MLP neurons of a small language model. Each row is named by its layer, matrix (gate and up: input weights; down: output weights) and neuron, and shows model dimensions 0-159. Each number is 128 + 24 x the weight over its row's rms, rounded and kept within 0 to 255. Numbers have three digits each. A neuron's up and down rows have the sign that makes its largest values positive.
After each neuron's rows, "fires after" lists the tokens most often just before its 100 highest values on Wikipedia text that the model never trained on; "fires before" lists the tokens most often just after its 100 highest values on Wikipedia text that the model never trained on.

L18.gate299:124116126131070123096123101100188121122140178173123158139156123155130112100131134098116095096132097123131143162168128162144145157135107130181099110126105166092150170123130092129133126084132129099069101166150120154106136142146148139111212091120108131115067092125146116099137146136104104133112116130142137148151154138161103105136144136132142168140120112140089124121135138105127096139131096128120107135154124112150113152165138127130156139100148132123146113158096123136106160093127102
L18.up299:118103147094116134122172131105100130121129124096113112130136152112126133111133138206124130127159100128108081175116164143161132119091147154149125152134147135128145134117142161121135132150067091120171140064147094112115136152113114096119092147147124112119193153113102114143135123147135165139159132189139109093111115138117118154127154143157124106124129179119136128116115114166140098140111132147133123103102121147123134112126161123142126086144112158097148135103197131157105130144190114
L18.down299:164144118130129146122138128102097118128138124123143124053126141125135098097105107132123106124110075114149131125128128125102128151124135155117151151072110124143136146095144100104105127148131127169174107177114094139131143164105132147159159126123103148118085123144204139142158129128153155108108158135139166140117165142156129142124141134121155144127081102093125119172127162082111145126157142115110097184133128099114135112174168153131203112152152159116134159128125124140103129114159120
fires after: " ", "0"
fires before: "0"

L10.gate262:141134131149125170107107143128147106097078152107115141128168098118112118148122144100153136096119129086090104121152135088102151182140134175127138129098114129076139136115103146126146177127099087172112103130141167100120150153120112127102129101130170137072062079093090126138155145119158093148121125128108100139109142182084172118128139144127120129119115135133131122094140117135130098136173129105145128135137142134124119110103118148129127140093122127084131101128105146130117112137061103
L10.up262:093094130145115123121134115148156108151145115160128184131157122111142146161113092105158106149178104124072117125131087099131126155144105169130125110134140127105137139132126134132121158154156159154125092099140134104135150137094133155126140134079144154106077141103133113155142095139140102097091125121116098100119129087135147112124130158154113142134093124125108175126124094111099066162144081115164160142129175111143103144102158129130155170125157089104146106154125135136136153151089172
L10.down262:127117115157133149116095118140151145124147136145091120126149156146106156129119150114157113140125166072081098136191136104155131137121099118138161126132070152080121134156149131116148119112096124138122109137131121155136139098102126091070164107127175097139143102113133143128149124154139134101139099093142100127102150151071143120097114143137171129145104151129130166088095119146132108145117114127130146121123139175130134112155076167191105115112126118079136125113121171094122130155096096
fires after: "0", "9", "1", " is"
fires before: "4", "5", "6", "3", "7", "."

L6.gate68:113128115138168119104139123132109166120118118144122147112119111128151117121104110092135102135075124140143148134108142083138147127085145126128136151167170143148140124122116106095133106114127144113127132080128165091123124108078118162129142156165189095095145132134146101177082127155126134149134117126141152089148129149097097083102190074108147128130184123141135143121142110136151123106084137106130174180095149109130116113140116146086137142135133126103086122143181095133144107126155140
L6.up68:165105139143160095126110145125143138114097086144135149113151098146162134121099127129145121151104155162119120115124101109107129130088103053152147121115165116122148126111123143118146102113141142098129125073122158103137168102105081158134117183140151146094135133082131102182113159122107150134163109112121152094142090097135086105084153095155161131130154130136125099120170130155140139115087122102152176118091133120115137106140097103111127118112087140135088138131139121103165116115111159
L6.down68:158107176134110137121109145157127120128135103134095146117159162107136117113133152124123106175136116090107137102143131162147134122088125113150135095146154108119095114138150114166087122124140108127094121166146102124155106148097151143139114117157087097143085131126115091153102179099157151052138186110150112142086124113153113123115154161115153118158124118125159127167125100175136154123141125098150080113119105111082110107123123152133104095135135117186139100100151109108112147104136150
fires after: " ", "1", "9", " —", " $"
fires before: " |", ".", "–", " —"

L5.gate329:116106119139131204156117158141124111141142119137104108136084130102168114149158124125095117145077119133126094123120125102118139126111114168075097098157055144148096121147127154124121079122142138151138101153157155111136110145166153106182181109136155145137116124109127153118129138145143075136154117143146134140139115134146139152110146085124125139143099104099143132135130144109150109167096130112165159152092173156155126152110198124152113139122120152124160135135145152118135121155131161
L5.up329:113091135174130113159108115095123147122154175112103127171137167091097143161145129159126124092117093174104114171127113148101085117133178107109114098175091117087148140112097118179142149149137138111120147127095102147128074149102134124144145131130143098121118164092131127131109155126119128119120115129154135142158128087124091121117123073113131118132178154159108147145117139119131134144127120095153099108126068120133125116122143149103105129129076153124066137135122104093137114103107143
L5.down329:100094157115082124165110143158146130111138137161149100105099126177135135080120132116123111160146101178131098135106102127125106101132111080108092076149129126126110111120127087158163139142139116128078142115146125145080111136154151119108125113161149140124179115095148082120137101111127118118158163079165129155135099162110163142109082104155135123121118116141080120149120113080109131151103126143091118152130140109085156127118118163108117155117112132129120080139140112108130098100093133
fires after: " |", " —;", ";"
fires before: " |", "\n", " |\n", "ction"

L2.gate148:112152109079144100157120122149108144112198134147105121121159149145114152098090109139128128069124119113172136138152173114105122090116134139104066102146119172120098123073113119139101116139132121171157132104115145141150102101147148140155159136171165100161121107122131117123089153131107134165142135091122100103111132119133133160167137135132121122122163123164113140125129122141098074163149115160109119159097143117133117140149134092114106121138140107089160127130109113115129147181179154
L2.up148:067129098150162091151156174117131131125190145174160116107130153129083154143125141143119129124138120151087153072131145153152146169158129121127119084142091142149128134110149111153139163122152172114142152109183125116126116128154151078145097136195112133140142150108158142114183153146156111123128135119126131107128122109100136129149142051136116116134130146157122132128109091164140166089143104094129145127123101108109178135131110109112115124145120113103096132114134120112138126117124133
L2.down148:142157103152139081133106126127119137133152138113096107142124135073127112162141092112103155166113104146159121142037162108140126133116131137100136106154102154072112117158111138165133149114130107156124111096105063145116118145178106140106113122106130137099132142134140170136172108112164117150115150121129114119122130119155179128116125116184071133090129127132130112159140143134145121108152124125102182142129110068173136103126108150129132143121126119114080134123152138109126158136140149
fires after: " |", " in"
fires before: " |", "1", "2", " |\n"

L11.gate403:110113104116107126064118105080148108131092154148118154154140115121112080105123119118140132100161140077109132143124090137140113131136112175128097124090130111107081141154124128126137113133171140127114134111108075145086090122118107191097133116086139140124108123110132099139132114133167134072108101120134150100160171113074134114078121104158131131112117137090145149157108108110128151111124135155155164145136142103155117156131142136138106126184154123126093123138164138173139168117130127
L11.up403:139108175149171141124153139112071155126110097093110158148142121091125110172111108114114097139133147149148100096157130118142138114092096163108114146122140156097164171138142124114152149096103101157136155162101160086116168099119153144178109103118099184119100130143154161118125141140105158140124139125134113153107107145168140107128099130132131107129141132157151113105156130162123143093139141119128147160142122139099142145115115168154171128111085170099131118128145108078085145099170124
L11.down403:158113105118132114092117104082170153088146104140127110084124093131171137140139163132127139123155147118169098127114105110132130117129113154097101153135127107129116115107140128150138116117153093135111102133152110144126105109148152144079114135170169151108160126093204157112163128122123131115153142150146109160134137148091146110090128136113141175123113136135120141117081125138131137136116094104173131091113116083097143130114153129146128140138098177160166143122086088102151142185098089
fires after: "0", ",", "2", " $", "1"
fires before: "0", ",", " |\n"

L6.gate245:122135120165168128146174156131148100109128099127117140115095108133143131173083122107146168145154113140147186093103147116146125122141135083088147118119155158135135144142151161078134112168132071126128109159157132121115146124158109141154122136140150156126106125156141103151144125091147145107126145138136144138136117184072114151133162121116138120172129168129106120136096105130110162134074091126102141129139140129097122113096126131154142158143056151091099099151166102103137161115132133
L6.up245:145192107111092139095098154153132128113155067164126119163083170118143118087111131102105100097137132096131149190094110130092116102111112130109122156134111128153123140123105136134120161118127160111132126132151088079138087117157088115126139134146111109136106153087187120123139113072143140151118121099118166121144141105135141106113106170151141160128107173133143157138118111128135125174127147148102157112123133110097150126166114146149117142174138152127134111124133142083167145123095119
L6.down245:142142129123124125147105107133125156107123141146116151156142145117143150118116147155128106150152133181195131171153124145122082125106151110141158131131125140157160124094137111152159128111143104100148139105120080092061080124137147132138133116161116127131108164104128126107102120128139116102146098120142159109121109141159132116079162101180161129116179137150155162104106158144153140205137125099188141087121159105137134121085133115111123121123109091174120131105123109145122148108140136
fires after: "9", "0", " "
fires before: "8", "9", "0", "5", "7", "6"

L10.gate291:135164103115135121112127119126137098088158114130136137092125104126146106133112129147136128124102155140108115126135150117126098120127156159151107125126136112138097115098084147103120125088096111112177128126127152110116110116080111115104158125158091143120137166118140167131117143145139089148143073147104131092119119110145133109122141160136140142117108075100065115098105146134124139122136101113123136127107157124101125167135133104122083129042113080141074053146170180114120110135103124
L10.up291:130144090134079115167138109143151134103096118146114085173128118152157102130165133128146113123162119110107135132081127186104124133144154094123156112094080111161148103083125111129146114163127095126112073099147126164117142132179139098139113118122176109151146113142152130181126140108149112088133190140148095174126138126140102091171083132069121118147143122133172150154127142149147100117105110128135116162108124116086121121103150108114120104121137125110131126119139138142138145125105143
L10.down291:113158141127136123157134133150155152152077121080107090155129096099118114119163134108153105114167091109190132072165142156105118108107106140121148101124108123120149104061143120124161134131132134142098089137084161125095118160144132118165105135115107105163118123124197126119159141097117119123160164156145131146130122169114112121146125121126146146127138131142128154132151122154116141120136132114146115156101137124099129126155106094124171168144115128094132102100072172133128146087088161
fires after: "1", "9", "2", "0"
fires before: "7", "4", "8", "1", "5", "6"

L10.gate132:108160110112115136139156095115152099142150126144162096118149118119147142143142141142124140125078160115079130150086128131118107130134129112111151127106186150140191110107152108146145095148149118114133129128136133111123163123082164150123107157120097078175129099139108106172112127181122137136122113173126132124105113135119120117106158149108116140135140172111114130074136106164136111144113139116108116172099175100145130085113126128120179112117185111099108124165107141152137169157133082
L10.up132:121133139108150181145164083124166119128162145112134156166118147112111122163137142116161128133126132119101134145127143155116098086139146153126115120098175177128130077099098126115087148094151127134116124202144120078137166149113160135133109183092127156131101107167123088128129091116137128165093140175098103131118133172107145162170130112135103139130132124143076114138136140104144110129127104165091121139128099119129166115110127148122133157131160136123153122104121150104141132104140081
L10.down132:118171146118122175150105133125151156172100114138187136130150128123094112159115136173159134100116141131136095149126116127098135098106127118144176157134127136091148106090158120134129122150122123134203124142137088155163120121124135188093152164121127130127125136121105162153081105149111099129128105134094127112110134185067155128113104143139141138159112107091111122115109143106101118106113145121143116126141155148126148088114077099147106112122100140100119170135155120092102165159128131
fires after: " ", " (", "–"
fires before: "9", "8"

L8.gate6:126131162150117152138151111144124158089172150166139143148110121144148133083105138128093141167128143116119136139105167125127077112129113155125144118122119092110133147151139106158131172117139125083118128097139139147092111145140092118083141158152123128125142141117120136148064159099129110197151147159104125154116118125136140123141170156129106122159195085112109137142114171143107126098115133138110147106101145107124153139075107118142164115121132156091123117153129149160130146076066127
L8.up6:132096126108121130136140110144122151137083117122149141130169132138141181132114098145125113117168150120159127121100161175143091119134134114069128150112129110128084104139103118129090125098153118111128092082129106172075123114102165082132139126105140103141118094141115126121113130144119173151138146104122086170111173138141081078093090094098124084140081111109129125089129159142146149130093165130152148110110122127141115139159121150114142108133134103137128113122153182084131146135090128
L8.down6:133075110169135164101102102137143152125140144123093107144120060145150073099153157111130117121118115164164150138136118157119133131116134165163143153163130151178109162161135099112154133129141129109152125113124130100100150113119114153110151123130113121090115115090112119154092144143154127110073122218127172160136095129099155152166108135127104139146124100114139123102090134119146153130136155125162130154118123134151120149120079158150124142138130082125105109102127171105102116143107135
fires after: "1", ".", " ("
fires before: "9", "%", "8", "7", "6"

L2.gate21:122140145157077145113126104123138145111110129152110098130127147124157142141139161109117141099083125135130152127132183135133131098126100127129155202154095094084167104145150128121135189110133193096113113113174080108126146086146143148136119154099144089139102135073086077146111119136093118132137138132146156110141165093113103089129129155129110150124132107142135157113141117128146086147108123158135137079121113072155155104130125116109121120132133136141156116127097148128149108139136105
L2.up21:135106131125126185132128085095083146140125174119118099133093140081113160143132121196117146130178148136133111132112156102104149143150169122144148129133157166118092160138123145123123118090128132153135133106152119075131099134098175143149157088126100137088136112156119129135137167147160128132109121147124108123148090162059158136122169151134151107100089120118121104134157114125140081110124083121134123133114131144144111120142130177141133171115124129149139143114128120156089122104074131
L2.down21:096117109161125152138105088134098182150113150159134084151151131125133107158100151097150169182141160109158145138127189170133155133112132109110181140167134143068138146109129143132123141129141144125129093121142119117120094119140167167103118118107108130127129106097130116111094121109127119101177136158149136083172125121109083106166142176147109120085182120170115149103110139163130159133122135130149137125113151117106094103158156108124140131106130120136128133124097161135139162129102146
fires after: " "
fires before: "9", "8", "0", "2", "4", "7"

L18.gate55:121075116130156122127155127121133149126132138133180110131151148131174134141115130166163151183095171100098126149086166147150093140114102131159167182153157132125152142140132121153109159156116129144175152094153130092098130117132133153143116182159105109138093164103088103135097141141107105087203135145154124103112129102151141144128132145148160122132157118131145154122113125145164140125131127124166163092109129134148166126146111110140154131140126140133126109104141106154149112163077130
L18.up55:116088159116122107134148118168154096112157113113104108135116129142062126137150099145143113112167087146136172144125126170143148119149145126113120112115104135120183121105096116106171128144114146116153120110170066153127131139095147146127128119133125115123140136147110141066105135171181114176053099151186148098106129110168106149118122125164117115135146135138141076107164157109135096121121139132145111125104128155127114136133099148080090117130122149118135163112110133131117110125136111
L18.down55:161179159095150162108145146126150116076151167105121112157111149131120113136128164119155115127137102135161183111116112113110096150156170141116174164109184135119114103133136136109172149105128074116111135132146090101141111138123122161123118214154136113119166135132105093125127162114122136117156122129104115119106095098119143129111095132158129135142150097118140108154146148135148125112124162100121168146130128111136131115120111126154133104127111078110103092152120094123171074142103100
fires after: " ", "1"
fires before: "9"

L4.gate389:098153124160119092125161113154130119149119156161167112092127162172102168080089111127103125124104129119131113138110105112122138111162102158163167132131131133115127116069152141140121161110103179128120096142132130131118112124138148149139182139057178135114152103131118099162156139151113139144168114127131102120161133168132107114181142079096128112153111169128098141159114118121153121110105083101101119142119137111120127108144134101132133123118105098090087123120132144109150114166097163
L4.up389:111142113149114162168092121135121145137108145191148117128147096106095102075122105106176114085176172147093123135131136112111134130144172134135122156155099091105093178113132129096110127131123166158123130082133109119140148101123097170122108098106128120117104126123121126117130114158112078130155126109170138095144156102140116132110127172102101102174151125129156096174090168128122140143119178130120143106149124168132144109114140151132081113149110128145084139144142109125107143128149115
L4.down389:134160144151115162130082095137142152141140161142189104113180121081118114104125111125135115119171123155112113140167132098118097117117132158100132148162097079097105131089138106124124160144121130131140153100174114093118139131150093162110116101119102097116076128117114131123159100101108129120132165152158166122151126119125119128129100179141122141154109100142150097117104158143124156112138155170118124093132123116179171087172099141131151104148120148150093102180121125133097119117131127
fires after: "1", "ok", " sc"
fires before: "9", "8", "7", "3", "5"

L4.gate431:119185099124068158148143132125151131150141105121126119129144120108133113188169139129153134132157139109122158119142092146091124109138158158126123082091145092187077127135102135103123120089164083135132153117091131120086151142123093111121096124161140159144102141122158139125140129111179108156163089124148128142128115115086121119134125138133114113149143079128142148151152154099136154145071143143154155135120146133117158127100183110124147130121104127111086108137139118088163135142097152
L4.up431:144107143122135149104115156096121114109112117141151102110114142149134132119098138095119074084122115098142156105097162065149136140143124101088116125124097080145108174123130134108137132132136147100168088115156135163095136128121118115103160138144113111123161143158123129123178118120106104118103120109129159111113155133152139118095083158084117097131124149117141137160100183123102123139155113102153092130145125158104109172146159186127129114131097131122141101122164154112079107164188131
L4.down431:168174127115140114157129138132122094107122164087181120141137143114149132146145111122127150148099087147170138143148160169162135124156135101122164100121129134117138168080095149144148134118166151117077106134129111108120078125152153136107161117117146139139141147110138119146123162121133141150183148158129113089102145094124088128125123171100078119139157113122143102141107124140137156107125162101135161118144126146110123143102170124135156160098116107129138175111080144115124201123091112
fires after: "1", "."
fires before: "9", "3", "7", " |", "8", ")"

L19.gate17:132139123129092151131143109130142111076119123137169142126164130124089102141120123124153160143100146165125085120116124142108185102118131138129128137157145194174152109129155125119113110165157143080159092097195089127117155167104143178100080135158108105135101137136091045114114119152119153131129114146098102087112108145146134125106146156154099154132112142145153124130121114078110127138088155124151126112107142116131140115130123142099174134116156150122129129124128111133102128131117122
L19.up17:132111170139153157167144140148131109111109187107141138147125148146125109115116083131125143156080138080101135139123118145153128151113118116106104089136151143144120140114184102161113112143054127117141103125166147105097121124125154185138133124072092123089106146146111152110102168127114115125122102143163117129117095133124150118114123165204124115106152112146123132125156115090130104110116102166097089156079111109166138126121128122145153117126149181105149107116102111143133130134128147
L19.down17:118139118154119133131114107125115109134161098116078159155092147148103091085087141145128140146136129158156122146103105094176149072104120133099093146119124145118152134179117141109132140158145179118136073124123104098125117125110102115137079126157121137186142097152096086139107096128127162133184139127070130127119121128130125149129120146107142149140113105112126139125120106072134129115084198121114146131129151144107109130101124131113109106146132149121139156117098127096170079115138151
fires after: " ", "–", "1", "°N"
fires before: "9", " N"

L10.gate342:094088105143086113129115093124139130130141123109161141112121142083092124094157120106142091122204116112110104183124154132123103154111148121148109123103129129113112126125141158153178137126168131129148133113113168113153169159107132120119117122120169130143143121129127110126168137189199121128116139106136098115134153122099140130126119074110167053094140179140130098140132102118114142159144117134134169126160147126110132136086135110133111129086136096135148163118130124131114140156105098
L10.up342:097138090157157087107157145111158105119117122141103130100127092129152097118142118108099174197154113072140108090127097096158148172118131135153130161132129135095141142117116129146132151126095153153124153139132178120144129152102141142182154122116125101115086130097143133144133134119093113126125120100125150123122107134153097117107119078169089138124123122122126131100121113115157106125079146168140161113140162116153125190157139094128100132161180127101106077131104148143141124158128123
L10.down342:110133143151111139127099132114179151148123142086102119111129129112112186117149103097099095127147109092077113104134118101140090123146101146099102093109095173158098150114108142129180120120096138156130111108131119101155181094120129115121124133139156101108104077105128119132130139167121131145164114088138142126119121145161138151127152108118148085091119135149129085088136113145148097133124083148121189110137103101118128153178124149123123151134178122163106101089117123124130129173132110
fires after: "9", " ", "0", "1", "–", "8"
fires before: "4", "3", "5", "7", "2", "8"

L11.gate373:135156100141079163130157139147150099056105116091104098114141150162173082154138122090133141122116126150122147063111100160111134138134135135107097130117138115107105138127111155130154104155159136176131109122152165141138119131128080151105190096103122116146129177121087146124116112147143120142117109148150118128132121133084122145110147150100134123139115135115137114159164153115096162095164143110175154162119112143091148071078119098110126113104117132120128138153105119138109147144115137
L11.up373:141118104139124109146124144157133143127143156193131086113143098094134110063125095113162185102181125142106118131125135173181092093157160116138123116176146100153129134129106133158136133137122113128113127089136123124140130153105161144110174143158113150141129148125149122139191153137112100114159136141125097075150134131138078158103157159098124102138159111135128128144116141163130106161158132118098164107113149099111121151134159108147109116106128142129115081121161101084135143138140150
L11.down373:163150104140136208108162113126126096132142142106164117123102114097158112112110128158099100106089091130161127129130162094121112100115124165105129051126103121126128146119130161145125137146128126090140097149138141136151140115124112108115102122076157129149110163177121111130119082120180102131127086163148130105108121142139123163138142130096131152129153107071139087104128094193111139159103123154123076163121134138122155103121099142114126150126116144132106095110137111145126135115127146
fires after: "1", "2", " February"
fires before: "9", "2", "7", "1", "8"

L17.gate113:102107086130122129174147163135120122120128147138160111156140141134144101105144179120093128142093107156121126122126179165135081146126112093091162136161144146161130122132123131107159169176094173121135113070164134140059109057137142139125123152128115114130125127135113154140099161136146148115101112150144119126120118111113133121110148148129138127127107147097165103170114143097136115115094117125107116158108123129148153158090110088193124136140139173115182125140122145113147115108122142
L17.up113:129066128117123130099119099168176116158154152097100100144125136108107079084148151131121127154131098128109160157104139130116142155148096087141105159112102130114127075064145074136145109123094129143113147124159081109125140095134135125087104163119099096141145126091122157142131124115147153142115135159148148123157120084103175128120141147154116137162138143114142127122112136145125095129149109158078133127122126161112140124131107152171134090137154124108076179111136130129170123107117147
L17.down113:105150099149174129095158143151095085129105140172113118103087159138145117119144122124120118159158116131118131137147127100119128134153145107126142150096129089137098116097131159113122093135136138139144130119142115038117133136131127113116142141141095121129100119110112102155082146115165139133090074072148148094106133098139154077141133153102103107132142104088141101134139119157142097086128129131150174116111114137136114184135100137148132094107131103113094135183157107087148119087130126
fires after: "1", " ", "0", " ("
fires before: "9", "8", "7", "6"

L17.gate305:113105113118094114122150137090132103160160147173062163135115159150122098102095112125108111100153114150121121163124096128143117130141131123197102118129095127120133151155157107108119118152150157096106135104126111106101169148126144145121194067110123139120076127119150113117141110201125160145111131138136117113172169093109128114110155089150105110113115140133147166098090137093104121149125130133155111138159089147155090128104121137143132110141140129136135113131145115144131166111158102
L17.up305:136125169103128159141120158134153103126132153127108183207169139104137110111121110141128115164131108121112163182102124096135106122061119131123113133108152139121165132117126138116112152139104178133126130118149099112070158103120144176108083140106112106159131117136114123120134134124140139163123092148142127120107139150131111114111121144173136121155102121144112150142131135105107121142109110155149120115113041120105123104133121095171175101127111131145054118113151134130126140086141123
L17.down305:149085153102110119120165158112164112123108173131103162132114132167089080109111115111100124131122133110139132156176120155159147124086122138164123128092160149111100156152150110100123135137115129127131115127146099116123154106098137114152146103087116159112120065137141114133156108144096111140064091115115091118151138142113130091102110120171126105126094115118138170133117120110112137136144095082139087145156060116110160154131121123156121154108138157116109110121122100189109155107115133
fires after: " ", "0", ","
fires before: "0"

L17.gate288:102118133146163149143128150113100054130079115144100134195140103097122137094091128126138137141123146152131134124116113109109189151108087124143118138130113164130116133093132154139109109142137099155109112135080151175144167088094129112117121141094131130108145106124145145123109112163121087162125115155161143157137161130131105139107151127197125149141118148181117160100139141069128104120147090133114092123134172121137124163117130142128165121124112159113109145148139082154128123108152135
L17.up288:114135100129092131102159144083123149099139125158078088139147108134177141138105120137134101151146152134156106122131133105113116138136155103120110096156079106162095134120120138154076093109124132129118120163082118126153070125114136154137186135140142136149141148154144137135124094088150106090158097139143119124130177093133132128138132100106186176110132132149050145113148124136136114144112134109109114128157121097147117143099142138077089143107117162114093100131116087129138119128121116
L17.down288:117111138128171163083126151127084073083102089160118109123104141093101164133104121102126101129136130187103154093152102127115142131135155116111132116135156113126108132108155132138095126119154134131128105109086141111130144136118120086159127097185136102125170127083142091121079100135132144120116148177123123118099069142139099117138153096162085105131173162151140161112171144119145108148148129157096100119163097146160145142113143156129124115109124152118116111130131109111115157113115102
fires after: " |", " —;", " ", ";", "|"
fires before: " |", "\n", " |\n", ";", "BA"

L11.gate120:160154112146098110095134120128087120156109090115095122069142106125131124098167139103116142161129118121095125152131158070108161158124131095135143137155091108126114112168139160086130174117122082168146099099135155131110130132136137114131138096148140139093137124115079118163099109136112124112146116137127103119056131111134141114129131129143176133153148136110139160107116128137093137163119094126168129105148107103146153130147161089099100123139174141129117115140118066128071130163117138
L11.up120:171157160107098095087109128157121114181119104119088119114108105152115112101154109086150116146131132108087098140121108050114109149149120142128154128132119120115107135154156143114137154130143145156114084156161143143119165120133113139098105109122148129119124147055067126101115140138123112132133130150136114101088108154139168126149110170121152130122110144111148120124092134122109127115137087146154129115135162128119098111122165092111132165086184149119102126125104111115103133193103141
L11.down120:106138140147116105125105159110134127138156149163145103085118123112126117107137103079137146129146124129107113125100121121116116150139145143145133113180199143149131174125056107088155139124116150147117097139120104146095112145104099114148139122128114111087100148118090116119126149090103150122163131150135151128094112136108163104137108108138135096151106137111127138146066129103154070081112123133099126106135122097095108101117153102128112193152142126139119102115122081143120172180120103
fires after: "9", "0", "|", "–", "8", "5"
fires before: "5", "4", "7", "6", "3", "8"

L10.gate252:094116136130116151120139181156108142125117126129114117114109122125119105167123107107143118154121145061101144145128105135171114131075163141116113163128139136143114130127108136098097147148123112152146133139179116106150127207134090128136088133121145135180096147096173129155148168132087115149115106136155152138120137136108117119076112164140090147172122108138120131154099102102126108136098099096184115075120152099103133173128131094129087135132154083139134116151137132124152120120124114
L10.up252:111123157150129140128136106171133133112124120124092101118080103137131117131148155088125128114144167119120138138125102147128089158142159137150143133108133106123110055139141133092109127128178132151107105123167109114138065140090099107130107115078146083152135162131160114139141109126126125093110123150114138150119092182112108110132146174147149135108148169137140138161121134134124085153160123103132127132120169096116123133149137096099091172140177160104125103137138155066163092108135146
L10.down252:128095163117121135121161157110119143140163148140130125146131136095061121110141127109145117137119102125163152122137140147091084156113112155121131125176167136173109116098146156144145118117152155098111127103129152102093101187111084109099087148134163107144124124128189113113110171132130131098167182087127133138112150155117123141110126134120139129169154139140124119122160102133100122138129108129133167116159125119131062130165148101169138113135145163060107123118167116142144121112115122
fires after: "1", "0", "–", "9", "8"
fires before: "5", "4", "6", "9", "3", "8"

L8.gate386:139143133120110106170095124169176149120154131158144165127141139098087164106162110137137097186135140130148135179116148175118138123140130124144113121099092124169117135085140100134151135131090122112112141148166086115134133128151125136126116171137122112139160096087114081146119101118120147143143112122102166124109089102145125125124108112170144091189116120128129125155127134122100180134058124110141098129126152106141134107116101141100126112159144111123096096165093126111146094167117100
L8.up386:081153092177156096125125163150124118151080095132128120075113138137120141104130142116140116129107153114125143081120133168135113144132136105092137100124124153135126061140141140087093116092112166128129169139133105131103125119135158120172142090086109107135111148133161126090146136142159137094131110127148122114101173183155159118130076129117126132134146152099136162119129148104125145092131110131128107137167171119080153118175184118134133168105143130153116096109135104113098112123141135
L8.down386:120135121123119108133126143153134115114155129168175150150137135164097124114149096161131109177149156076082119137133146125123164150106101140153151181111145138127148106115137121127149158129071145122096155134157096150107126153146127138142115140095124086153140155131143109126123137127095137131159115088117126108112148139106169146118133114156098091152156108127086113165138155123083166125067103183134109147143139140155114131108122106105115134062114142148105125140133153123173080087146113
fires after: "1", "/"
fires before: "9", "2", "7", "1", "6", "8"

L10.gate311:151112132135157123166169168149123134110143082142135126136148115171115149143125165132128140124113122121129168115128123147137162116105138118145154099145128114118157121140109127083155133158110150112149090110161098125127078145171125098140138101107126123137108105161166099175112125173144186092138121151108136124109086133170130111150161116130109087141188121145127177130145116100125124148161135131109091118136113168140117194158136141140115120149145137105172132126178124108158092107174125
L10.up311:124115111136104134080151138129146154106107143133112123100120132107119123170128100114110174075103113124109138117159098119150079148101136147083070166105117150131108123157132106133119179113138099140131123175154146111127114129104096140132129095099089110154137112098144105097114103134132118100093102133089097125137127161112135122132135097123117132131160136130085110153094083169128131077117128156101105113154106075116151126149149121114140095130150162108144156139125107058140146132109180
L10.down311:144106164162141086098099137091158113141109104133129141120141139128167107183135108109139101164119141115158105133116140100148150130100101111130105122155144129134121090147129182126171131132103138151098073115129149092169107185117090044142153122127116117112133161128141136110095095108118119170127156164127137135142171130102087138112142099110113131116101154115124144148132129132136082113113112118103156121121164109139108105126110100156194164147102110119123133103135124160124143100124104
fires after: "9", "8", " ("
fires before: "0", "3", "1", "9", "2", "7"